config.yaml
n_layer: 8
d_model: 256
n_head: 4
n_kv_head: 2
head_dim: 64
d_mlp: 1024
vocab_size: 8192
activation: "swiglu"
norm: "rmsnorm"
norm_place: "pre"
norm_eps: 1e-06
positions: "rope"
rope_base: 45000.0
rope_fraction: 1.0
qk_norm: false
attn_scale: 0.125
bias: "none"
tie_embeddings: false
parallel_block: false
init: "trunc"
init_std_qkv: 0.0356
init_std_o: 0.0356
init_std_up: 0.0356
init_std_down: 0.0
optimizer: "adamw"
lr: 0.0015
lr_mult_qkv: 0.4
beta1: 0.9
beta2: 0.98
lr_head: 0.00634
grad_clip: 1.0
warmup_steps: 275
schedule: "wsd"
decay_fraction: 0.879
decay_shape: "linear"
final_lr_fraction: 0.02
batch_tokens: 65536
seq_len: 256
doc_mask: true
z_loss: 1e-05
train_tokens: 496400000
steps: 7575
dataset: "wikipedia_en"
MLP neurons of a small language model. Each row is named by its layer, matrix (gate and up: input weights) and neuron, and shows model dimensions 128-191. Each number is 50 + 10 x the weight over its row's rms, rounded and kept within 0 to 99. A neuron's up and down rows have the sign that makes its largest values positive.
After each neuron's rows, "fires in" lists the words (lower case) most often at its 100 highest values on Wikipedia text that the model never trained on.

L5.gate930:30 44 59 53 46 50 62 51 51 44 55 51 64 41 47 47 66 56 54 68 21 47 68 40 34 39 51 61 41 31 65 63 56 44 58 51 49 71 50 50 48 48 45 52 59 51 67 50 52 45 47 45 59 54 54 55 47 24 38 47 43 48 55 55
L5.up930:52 48 49 52 72 40 53 26 51 42 44 66 47 47 32 53 33 56 27 31 30 51 53 66 49 54 60 46 67 42 49 44 47 60 63 49 55 53 61 54 53 55 43 60 34 53 57 44 49 55 46 64 51 69 50 35 60 56 47 61 52 58 43 50
fires in: "that", "film"

L5.gate431:45 51 39 58 43 43 48 44 34 51 46 52 23 58 52 47 47 53 53 46 48 52 65 52 42 42 41 57 39 31 61 46 67 55 46 50 34 44 54 45 50 53 49 52 69 64 58 60 80 71 55 54 51 53 30 36 42 33 41 53 48 51 62 41
L5.up431:46 36 50 57 26 42 58 57 55 41 45 38 45 58 53 54 44 46 46 48 48 58 44 47 55 58 35 40 58 47 60 68 45 48 43 58 39 47 60 51 56 77 36 47 41 47 53 59 49 55 46 59 36 55 43 60 54 41 61 58 59 52 61 67
fires in: "her", "and", "his", "s", "of", "from"

L5.gate979:59 32 61 50 56 53 32 63 46 44 52 33 42 66 44 63 62 60 56 37 50 56 57 46 54 41 45 55 51 48 50 55 59 58 50 53 42 61 43 53 45 37 53 38 68 36 52 48 51 36 68 41 44 53 24 59 29 43 48 57 47 43 38 44
L5.up979:50 38 65 60 46 49 44 58 50 42 47 29 42 60 38 54 51 53 68 54 52 55 41 46 49 44 63 51 54 40 46 54 54 55 52 61 55 55 33 45 40 38 36 42 56 39 56 48 39 47 62 64 40 49 59 57 38 51 54 71 53 36 54 36
fires in: "from", "of", "in", "pen", "40p", "45p"

L5.gate306:75 48 35 41 56 55 39 60 37 51 48 40 62 68 65 61 45 30 53 43 56 40 50 51 41 52 47 49 48 53 61 51 38 46 48 38 48 55 40 51 56 53 45 56 48 52 63 61 54 52 56 44 47 61 63 45 70 40 37 59 55 63 67 56
L5.up306:63 44 59 40 60 44 44 56 61 64 66 61 61 41 34 50 42 50 50 49 42 48 45 27 72 46 34 34 47 41 56 29 40 36 55 43 71 56 50 36 49 43 29 52 49 35 41 37 44 39 55 44 69 42 44 46 55 29 50 52 53 55 42 47
fires in: "in", "magnetic"

L5.gate478:59 36 48 58 25 59 42 47 61 43 35 62 39 64 42 48 56 46 60 42 58 37 45 38 56 47 45 37 59 60 45 36 45 72 53 33 43 45 60 48 60 59 31 41 40 37 58 64 51 62 60 52 38 31 41 49 49 53 36 40 39 38 76 34
L5.up478:47 46 35 59 52 55 61 62 44 37 45 54 38 63 58 59 48 40 56 47 56 51 51 46 51 64 54 72 57 33 54 47 35 71 56 48 43 32 42 52 30 50 47 44 44 43 52 41 37 56 75 37 42 47 44 28 45 54 50 34 58 38 43 39
fires in: "in", "until"

L5.gate135:47 41 66 54 52 41 33 41 46 63 56 52 44 41 37 63 50 53 39 46 46 35 53 40 45 63 54 60 44 57 70 74 41 63 41 55 40 54 67 40 49 41 43 46 45 53 52 57 37 53 53 63 71 41 46 51 64 49 27 45 86 56 49 66
L5.up135:70 44 57 48 42 41 72 53 45 56 46 54 49 44 52 40 47 40 42 52 42 53 54 49 49 62 54 42 47 38 54 56 55 48 46 35 58 50 53 48 47 43 60 81 55 47 51 46 66 43 47 57 49 53 35 42 46 35 50 59 42 46 35 40
fires in: "the"

L5.gate682:47 48 60 45 44 49 45 55 41 37 41 61 43 52 47 54 54 61 27 58 49 64 50 62 55 47 46 54 58 32 61 42 44 57 72 49 62 53 55 63 38 54 64 42 48 62 58 68 54 48 60 41 43 36 32 34 35 46 39 50 40 37 54 55
L5.up682:66 36 67 48 58 55 47 55 47 42 42 69 55 67 42 66 52 36 37 43 63 62 51 54 62 53 36 60 58 45 60 52 44 54 59 50 37 60 47 37 49 61 56 47 53 56 52 42 57 48 46 45 43 56 47 51 63 42 57 55 51 61 58 46
fires in: "to", "not", "with", "t", "also"

L5.gate398:39 54 55 48 43 42 28 53 54 47 57 46 67 64 54 45 51 55 41 50 61 63 67 49 52 59 45 54 39 49 51 49 53 57 46 54 49 49 53 49 55 53 49 42 49 33 42 29 46 52 37 63 47 53 48 51 43 54 64 45 64 66 61 49
L5.up398:67 54 46 55 63 50 53 54 66 44 67 50 48 52 43 43 59 50 37 42 53 44 65 53 32 68 24 42 46 52 59 50 56 60 49 61 51 52 45 59 39 40 40 37 49 61 50 47 63 57 55 63 53 45 59 60 27 30 49 42 69 43 56 50
fires in: "to", "at", "in", "signed", "against"

L5.gate869:31 64 70 56 47 36 46 48 58 51 41 44 57 51 64 50 50 40 54 66 45 44 71 49 47 50 36 53 48 70 32 41 60 50 46 41 29 72 60 56 54 54 50 63 53 56 69 56 51 46 30 49 55 51 46 46 50 33 61 49 55 45 33 58
L5.up869:49 50 32 56 52 49 44 59 50 45 40 49 58 43 46 57 55 44 31 45 37 48 49 51 43 57 20 50 48 62 43 33 44 55 49 61 51 47 57 33 52 48 53 41 48 53 56 59 45 42 54 46 38 47 36 53 65 57 55 39 67 27 60 52
fires in: "is", "was"

L5.gate666:44 53 77 39 57 36 52 40 42 57 60 58 57 55 39 70 60 45 42 37 24 43 58 30 44 49 59 48 59 54 46 39 54 59 56 49 33 54 44 61 44 49 50 47 53 58 62 46 41 48 39 40 48 49 43 37 73 55 38 54 36 43 40 42
L5.up666:44 45 44 38 61 44 45 34 57 51 40 59 54 34 56 49 42 57 49 49 76 54 52 47 45 58 46 45 72 48 61 53 36 52 57 43 46 36 40 47 66 48 58 59 54 65 40 46 69 52 50 47 47 38 53 43 21 47 56 42 60 51 43 51
fires in: "to", "would", "be", "diameter", "could"

L5.gate111:59 70 60 43 54 41 54 41 45 52 52 62 34 46 41 50 62 32 31 46 49 63 55 30 39 48 31 51 45 31 48 53 45 45 61 51 56 59 43 43 53 43 38 71 60 50 55 50 53 54 75 47 59 55 36 49 38 45 35 40 49 51 50 53
L5.up111:45 49 54 68 36 74 39 60 35 55 41 34 50 48 54 60 74 67 44 21 57 56 55 66 53 52 36 65 36 37 45 58 57 44 45 47 51 61 73 54 45 41 47 43 56 58 34 52 43 59 40 61 37 52 30 47 54 45 42 62 48 48 51 34
fires in: "and", "they", "band", "many"

L5.gate688:48 56 52 41 44 53 37 53 53 29 40 48 41 57 48 38 46 46 59 42 34 26 51 49 42 69 50 50 55 37 38 50 54 66 62 47 39 58 50 62 72 60 54 49 55 46 45 47 45 47 49 54 52 57 49 45 65 43 47 46 58 44 64 51
L5.up688:50 48 31 69 49 58 48 37 67 42 49 68 60 42 38 50 52 58 41 43 55 41 46 52 49 60 69 43 44 32 48 37 68 53 48 49 61 53 34 52 53 52 45 22 49 50 54 64 56 41 46 63 58 49 51 43 36 40 56 53 42 49 57 68
fires in: "of"

L5.gate798:48 58 50 52 44 47 55 37 52 46 34 62 29 51 50 61 57 48 30 45 33 67 65 35 51 46 40 47 57 43 59 63 37 61 40 41 67 39 45 44 48 70 50 72 61 59 54 46 64 60 45 60 39 56 46 58 40 52 53 72 37 49 47 67
L5.up798:55 46 59 56 54 53 58 62 55 41 66 42 51 49 40 59 45 38 38 35 44 50 44 51 45 39 30 45 46 48 59 51 42 57 43 40 57 56 48 44 46 48 54 61 47 57 47 38 54 54 43 60 45 63 47 51 70 47 45 58 42 56 38 39
fires in: "and", "they", "that", "who", "units"

L5.gate430:44 35 55 55 53 50 64 38 49 63 51 52 50 64 45 65 50 52 36 53 69 65 38 58 29 53 70 44 57 26 65 48 28 49 71 52 53 60 47 48 40 45 53 53 50 66 61 50 55 37 51 49 45 47 46 56 57 55 54 38 56 47 46 53
L5.up430:45 49 52 57 44 49 46 57 58 46 56 50 54 64 49 51 47 54 34 61 41 43 54 54 48 62 50 56 53 28 45 51 57 73 63 72 45 40 30 59 56 33 30 56 45 70 39 51 62 54 29 34 47 45 56 45 42 52 44 38 53 42 57 39
fires in: "of", "husband", "like", "time", "father", "year"

L5.gate453:50 42 49 36 44 46 67 48 52 49 45 40 49 50 33 63 58 37 49 44 54 62 39 42 40 80 33 55 44 51 46 55 50 52 40 47 51 47 63 47 65 47 49 48 52 64 78 57 44 44 54 44 36 44 37 49 50 45 45 39 55 61 48 54
L5.up453:55 56 54 54 43 69 52 51 57 35 69 60 62 60 46 60 32 65 37 50 43 32 40 40 41 52 50 59 34 34 50 39 53 54 42 55 56 51 63 56 42 62 51 39 36 54 44 62 58 68 56 34 49 43 51 61 42 55 39 44 37 32 38 47
fires in: "of", "mukundan"

L5.gate525:55 65 46 65 65 45 76 44 53 39 61 61 35 46 39 44 56 55 54 52 46 53 52 45 54 59 48 64 55 44 69 42 38 50 65 57 50 38 43 52 53 62 78 55 60 17 64 41 47 37 66 51 43 59 35 25 55 55 63 44 45 65 58 32
L5.up525:46 31 35 41 28 52 42 48 52 56 55 50 30 56 44 49 61 54 43 62 65 59 58 67 40 55 44 70 42 41 56 45 62 54 51 49 57 57 51 42 62 55 55 43 52 68 51 55 49 50 38 41 55 63 50 46 34 50 54 35 49 53 78 61
fires in: "of", "in"

L5.gate827:56 50 41 54 50 38 56 42 40 51 21 54 37 62 42 59 57 45 57 54 50 46 54 41 50 59 44 63 50 60 42 64 69 53 68 28 35 61 41 48 43 45 46 64 53 61 69 48 47 57 49 54 54 56 33 51 44 68 49 59 59 68 55 50
L5.up827:42 29 62 46 30 71 22 38 44 58 44 69 56 37 48 55 57 47 42 45 71 55 40 57 53 60 38 48 54 25 54 49 49 53 51 65 47 36 54 53 57 44 62 51 48 46 49 49 55 57 51 56 60 49 39 36 51 58 68 50 40 56 41 46
fires in: "to", "of", "as", "until", "since"

L5.gate594:54 66 63 51 43 41 60 65 46 61 60 48 39 56 57 55 60 44 40 50 38 55 60 67 40 58 45 51 39 52 64 37 44 47 69 45 37 52 32 50 55 59 60 66 62 44 52 60 50 39 46 49 65 62 60 37 48 66 52 54 47 51 46 68
L5.up594:48 50 66 57 55 47 62 53 57 59 63 32 59 58 48 50 44 65 56 57 44 56 70 49 45 42 48 49 51 54 50 37 70 45 72 59 65 53 52 61 39 72 63 55 55 47 54 53 63 54 46 72 47 42 52 48 53 57 44 43 55 42 66 42
fires in: "was", "were", "been", "be"

L5.gate271:51 41 40 50 39 52 69 35 42 46 47 42 54 49 43 73 28 44 40 47 41 47 34 41 47 52 46 47 58 73 67 45 36 60 49 53 44 59 46 52 48 60 72 64 47 50 48 33 48 51 66 61 40 60 35 55 42 53 42 56 51 44 57 55
L5.up271:42 49 43 58 57 56 49 41 63 54 39 44 59 47 55 51 44 43 73 60 33 55 61 42 35 45 48 36 26 57 62 35 69 63 52 49 39 60 60 44 59 27 48 41 44 55 68 47 46 42 43 46 53 45 50 47 65 59 42 59 68 61 59 56
fires in: "and", "of", "a", "or"

L5.gate469:34 61 49 49 51 47 69 47 30 36 61 58 44 50 51 79 39 46 39 56 49 77 54 47 62 45 59 67 66 61 42 59 36 49 46 55 53 56 52 43 64 59 66 43 65 35 58 48 51 63 59 44 36 47 52 37 56 46 53 40 52 60 31 43
L5.up469:43 43 35 62 55 52 60 57 54 50 43 49 57 47 48 38 51 38 42 56 51 40 52 44 52 47 48 61 42 38 76 49 42 54 52 39 28 55 64 45 55 57 44 60 54 53 60 54 51 54 52 49 51 75 65 66 60 38 57 46 60 68 35 41
fires in: "as", "called", "family", "or"

L5.gate825:56 63 38 52 43 63 45 62 43 34 34 39 50 52 53 72 51 32 33 53 40 51 51 63 39 65 49 50 46 54 38 56 46 46 49 37 53 54 39 50 57 61 62 44 56 48 47 27 46 74 65 54 54 52 53 57 78 43 63 46 35 65 69 45
L5.up825:49 60 59 53 49 42 47 54 52 36 58 38 55 56 70 43 56 41 58 45 56 50 57 63 69 47 53 47 52 58 49 37 67 50 58 58 42 53 53 47 59 58 59 51 50 44 56 54 49 52 42 47 49 50 57 44 34 48 63 32 58 38 60 58
fires in: "is", "was"

L5.gate165:43 48 47 47 45 58 45 52 31 40 64 49 48 55 54 67 72 51 49 40 54 58 43 34 45 37 46 48 40 76 46 45 51 40 46 40 66 55 42 57 55 48 66 69 61 52 56 56 48 53 47 44 49 47 48 35 55 41 49 34 46 54 53 57
L5.up165:72 53 42 45 60 48 44 50 53 56 36 48 45 65 29 58 31 42 33 57 48 41 56 55 44 60 56 45 49 33 59 67 53 85 51 61 61 45 40 45 54 38 53 37 41 44 48 47 45 56 42 38 68 46 44 46 61 53 57 49 31 46 53 63
fires in: "the", "a", "of"

L5.gate393:49 50 50 55 48 41 50 53 57 44 58 37 61 41 52 76 60 52 42 54 46 43 57 57 41 44 54 46 37 42 67 58 48 50 54 58 55 58 22 42 56 55 55 65 61 38 58 45 49 40 44 41 49 54 52 76 27 47 34 60 41 34 55 66
L5.up393:39 62 59 59 49 47 55 44 42 26 62 43 52 38 55 46 58 33 57 65 41 39 56 41 36 61 51 46 50 53 43 61 53 46 33 41 35 63 58 58 47 72 48 50 56 57 49 45 50 49 42 49 54 48 40 55 41 51 60 49 45 56 56 39
fires in: "was", "is", "they"

L5.gate78:50 66 49 51 36 52 51 42 40 56 55 55 52 53 52 57 76 51 50 47 65 55 51 38 51 57 45 58 59 54 45 63 38 45 53 32 64 58 61 47 57 69 47 58 49 67 62 46 48 55 48 53 66 52 55 65 27 40 48 33 63 55 46 56
L5.up78:44 46 38 45 41 34 70 29 37 49 40 67 66 44 41 52 64 63 34 70 53 62 48 67 54 43 38 40 55 56 47 32 37 50 61 43 50 50 60 57 43 47 48 53 45 57 56 47 38 66 36 48 43 55 63 50 66 60 69 39 63 38 51 40
fires in: "as"

L5.gate239:62 52 59 36 55 59 40 49 48 58 60 60 44 56 58 63 43 64 47 33 45 66 53 52 31 55 52 48 47 52 66 40 45 50 65 54 49 60 46 51 43 52 70 40 64 58 50 63 58 52 65 50 42 54 26 50 59 52 49 58 20 54 50 47
L5.up239:49 39 63 31 46 66 63 45 65 51 46 66 52 59 48 30 31 50 24 56 53 53 53 56 48 48 40 41 43 57 57 24 54 72 54 76 32 44 45 55 49 47 43 49 48 26 43 51 56 63 50 48 39 54 44 48 53 40 51 52 44 53 55 53
fires in: "to", "not", "t", "of"

L5.gate20:45 43 38 68 29 64 63 65 37 52 53 51 36 55 66 60 56 42 38 51 45 39 57 39 49 48 42 61 42 57 53 73 46 59 61 52 37 67 58 55 51 47 72 45 61 45 34 41 39 46 48 57 38 49 32 50 63 34 55 54 34 56 61 54
L5.up20:53 53 40 30 41 51 38 44 56 58 49 38 49 28 38 55 36 47 51 53 57 39 52 41 58 34 26 66 44 55 40 63 49 54 60 66 35 60 84 48 52 40 59 37 45 61 58 61 56 72 56 29 56 58 43 41 49 55 49 53 59 54 64 63
fires in: "and", "jamaica"

L5.gate839:53 58 61 47 56 38 43 46 56 61 44 44 33 46 61 56 48 45 46 48 48 47 84 54 42 37 59 51 51 71 59 31 51 53 57 47 65 58 35 51 59 46 59 44 46 44 55 39 54 46 53 53 34 37 47 50 57 45 57 39 42 43 40 66
L5.up839:49 60 44 40 52 53 55 68 34 48 59 46 48 31 37 67 51 45 51 32 41 58 68 55 36 42 40 60 50 45 56 44 31 40 50 60 52 51 52 58 61 51 58 60 49 63 63 57 40 44 73 50 57 45 36 61 61 59 45 46 43 42 45 60
fires in: "to", "would", "well"

L5.gate407:57 43 42 45 54 63 26 52 61 58 60 50 39 55 43 42 42 55 58 48 50 41 45 41 44 49 60 48 65 45 46 47 54 53 55 63 40 43 61 43 61 44 30 23 43 60 38 56 51 41 71 48 64 55 44 40 50 26 17 50 39 53 56 53
L5.up407:64 58 47 48 33 65 53 51 37 49 42 51 43 39 54 58 54 74 66 40 44 47 50 42 49 47 60 45 40 57 46 37 53 44 46 47 51 64 59 57 46 61 45 51 51 55 55 44 52 66 32 52 47 44 49 37 58 45 51 42 39 56 65 37
fires in: "of", "police", "court"

L5.gate787:56 54 60 43 56 26 19 43 44 49 31 57 34 56 58 59 37 48 50 49 51 45 67 40 58 65 50 52 29 42 56 58 27 56 50 48 58 49 34 52 55 56 46 66 52 42 59 52 48 49 54 59 66 57 33 50 77 43 65 48 49 54 54 66
L5.up787:35 46 55 61 39 51 45 46 56 56 44 36 46 53 56 38 51 71 50 43 47 70 81 39 56 52 52 58 45 33 56 55 35 55 47 55 55 47 46 49 54 50 49 50 53 47 64 52 41 67 32 32 43 58 34 52 53 45 45 47 51 35 53 38
fires in: "was", "this", "is", "the", "furthermore", "t"

L5.gate10:68 44 64 51 46 52 51 54 48 58 56 60 65 71 56 64 52 43 57 52 48 36 46 61 37 43 63 61 62 63 35 49 52 58 70 54 52 56 54 53 48 48 52 51 52 46 54 32 33 46 69 33 71 50 38 45 69 38 62 44 53 68 39 61
L5.up10:56 49 57 54 40 62 41 31 63 65 30 54 51 63 53 47 59 44 63 49 55 63 49 49 49 46 56 58 62 54 56 40 67 49 46 59 68 42 29 56 68 31 60 50 48 63 53 48 50 41 47 47 73 59 53 49 30 32 49 53 43 52 49 55
fires in: "with", "over", "around", "on", "of", "in"

L5.gate32:71 37 43 48 43 52 68 44 65 37 53 32 29 78 40 54 55 40 33 34 44 55 40 59 50 48 19 50 36 61 45 55 34 50 51 55 44 56 46 52 53 58 64 66 53 70 59 56 56 51 44 51 48 64 49 42 60 54 47 54 47 54 51 56
L5.up32:73 66 40 50 49 56 58 42 41 45 61 44 45 40 52 42 46 58 61 43 60 35 57 49 62 65 44 61 44 60 58 47 43 49 51 55 37 52 60 50 58 54 60 38 48 51 52 45 43 61 56 44 59 54 49 45 36 69 64 41 44 50 49 61
fires in: "and"

L5.gate680:49 41 48 69 43 61 46 34 53 39 71 49 46 56 48 76 61 47 50 39 64 50 54 62 38 73 61 55 53 40 46 71 59 66 57 61 61 77 43 42 37 42 68 36 55 57 47 47 56 44 45 57 49 51 35 51 73 55 43 60 42 66 59 53
L5.up680:60 37 50 52 42 59 46 64 52 47 61 37 42 56 52 60 64 48 71 60 46 20 50 57 41 47 58 58 58 54 46 52 54 42 58 58 63 46 53 67 52 36 46 53 52 38 38 50 46 48 44 50 42 67 26 51 54 40 56 45 56 56 51 58
fires in: "in", "at", "on", "for"

L5.gate687:55 57 41 62 30 59 39 55 41 49 62 56 69 59 51 63 52 48 51 41 40 46 41 48 45 52 56 54 60 54 43 49 47 40 60 40 56 55 45 53 44 56 53 36 48 50 50 59 43 37 52 27 53 49 47 36 37 53 60 32 35 65 46 57
L5.up687:56 50 42 55 37 53 36 35 44 46 41 51 56 48 40 65 60 59 52 58 48 36 64 39 48 63 62 48 37 46 60 55 48 66 47 50 60 49 48 53 54 42 53 64 41 42 41 50 41 31 57 62 42 48 34 40 56 66 65 39 52 25 54 45
fires in: "on", "of", "in", "geoffrey"

L5.gate343:41 45 48 44 58 55 67 46 50 50 38 49 40 53 35 57 51 31 51 45 46 70 58 51 51 72 38 44 42 41 70 58 52 36 37 52 22 45 43 45 67 54 52 65 68 66 67 42 62 46 52 53 45 42 46 39 48 56 58 47 56 68 52 55
L5.up343:63 54 68 48 66 36 36 45 60 39 46 50 39 64 44 30 45 51 39 48 69 52 41 36 39 42 42 49 49 73 40 47 49 61 45 48 63 46 54 48 46 55 56 42 43 49 44 43 51 57 54 52 48 53 45 38 63 45 44 57 64 63 34 63
fires in: "to"

L5.gate248:46 40 47 37 36 57 69 62 37 45 52 53 31 54 56 60 49 54 44 43 41 63 47 46 50 49 50 74 50 67 55 56 33 51 64 48 51 60 58 42 50 53 45 35 57 52 59 35 52 44 61 55 63 42 46 61 45 66 60 38 40 59 42 59
L5.up248:46 46 56 47 41 69 54 50 55 57 65 57 39 54 58 42 61 63 63 46 51 62 49 41 58 27 53 61 40 54 40 32 52 40 56 74 48 69 52 41 56 46 44 43 58 56 57 66 40 53 38 36 57 51 83 53 40 48 36 47 53 52 54 51
fires in: "of", "for", "a"

L5.gate71:45 52 67 41 47 32 48 44 52 55 54 44 41 53 57 56 52 48 45 54 57 69 43 47 47 62 42 62 29 35 45 52 44 54 62 49 54 55 54 62 32 50 49 53 62 64 67 59 69 29 51 40 68 56 38 48 48 51 35 47 61 49 45 51
L5.up71:53 62 62 62 45 44 56 56 48 61 55 59 29 55 47 53 49 60 33 57 32 57 44 30 53 60 86 50 64 58 68 57 30 69 52 58 59 52 52 40 43 49 62 57 51 43 45 51 27 58 49 35 41 32 62 45 45 44 50 55 36 56 52 51
fires in: "his", "the", "this", "first", "her"

L5.gate336:49 51 60 63 46 69 50 50 36 28 59 40 51 57 45 57 47 32 48 48 55 48 59 57 57 56 36 62 59 62 50 70 50 60 61 54 45 65 59 65 57 63 55 58 47 54 68 58 62 53 55 40 33 30 39 51 58 51 53 44 55 45 66 66
L5.up336:32 54 61 60 51 38 54 45 54 57 58 29 55 49 44 49 41 45 44 38 47 46 57 66 46 50 36 56 59 61 48 64 48 61 59 55 80 68 59 51 31 62 58 68 47 48 56 55 51 45 56 40 55 56 67 43 69 60 51 51 43 51 39 52
fires in: "and", "or"

L5.gate275:39 48 67 48 23 41 38 49 33 51 47 54 61 56 50 76 40 50 24 60 48 72 55 47 34 65 53 57 58 51 31 57 47 56 77 47 55 43 51 68 52 47 60 60 45 53 52 53 55 47 63 44 45 38 32 50 56 61 60 51 50 41 48 57
L5.up275:61 52 60 60 41 44 40 51 62 34 56 55 55 55 43 58 48 68 37 57 54 59 49 47 20 37 52 72 51 51 47 50 54 40 43 66 52 50 58 57 45 55 41 55 50 33 49 60 70 37 54 61 56 30 47 53 45 46 63 52 42 49 45 68
fires in: "that", "however", "of"

L5.gate401:48 68 60 56 28 47 64 48 43 38 43 50 54 53 46 74 53 45 45 53 32 45 48 43 35 49 29 56 41 49 46 68 44 55 46 45 49 67 47 58 55 47 43 64 59 42 54 36 35 68 51 31 49 56 39 62 60 62 56 37 56 47 31 51
L5.up401:42 60 57 56 53 54 51 40 45 38 61 42 43 50 59 49 47 34 37 54 39 49 57 29 56 63 61 48 45 48 50 58 43 55 63 46 59 60 44 46 51 45 66 45 47 52 46 42 61 62 50 36 59 66 40 60 49 60 53 34 62 33 45 55
fires in: "a", "more"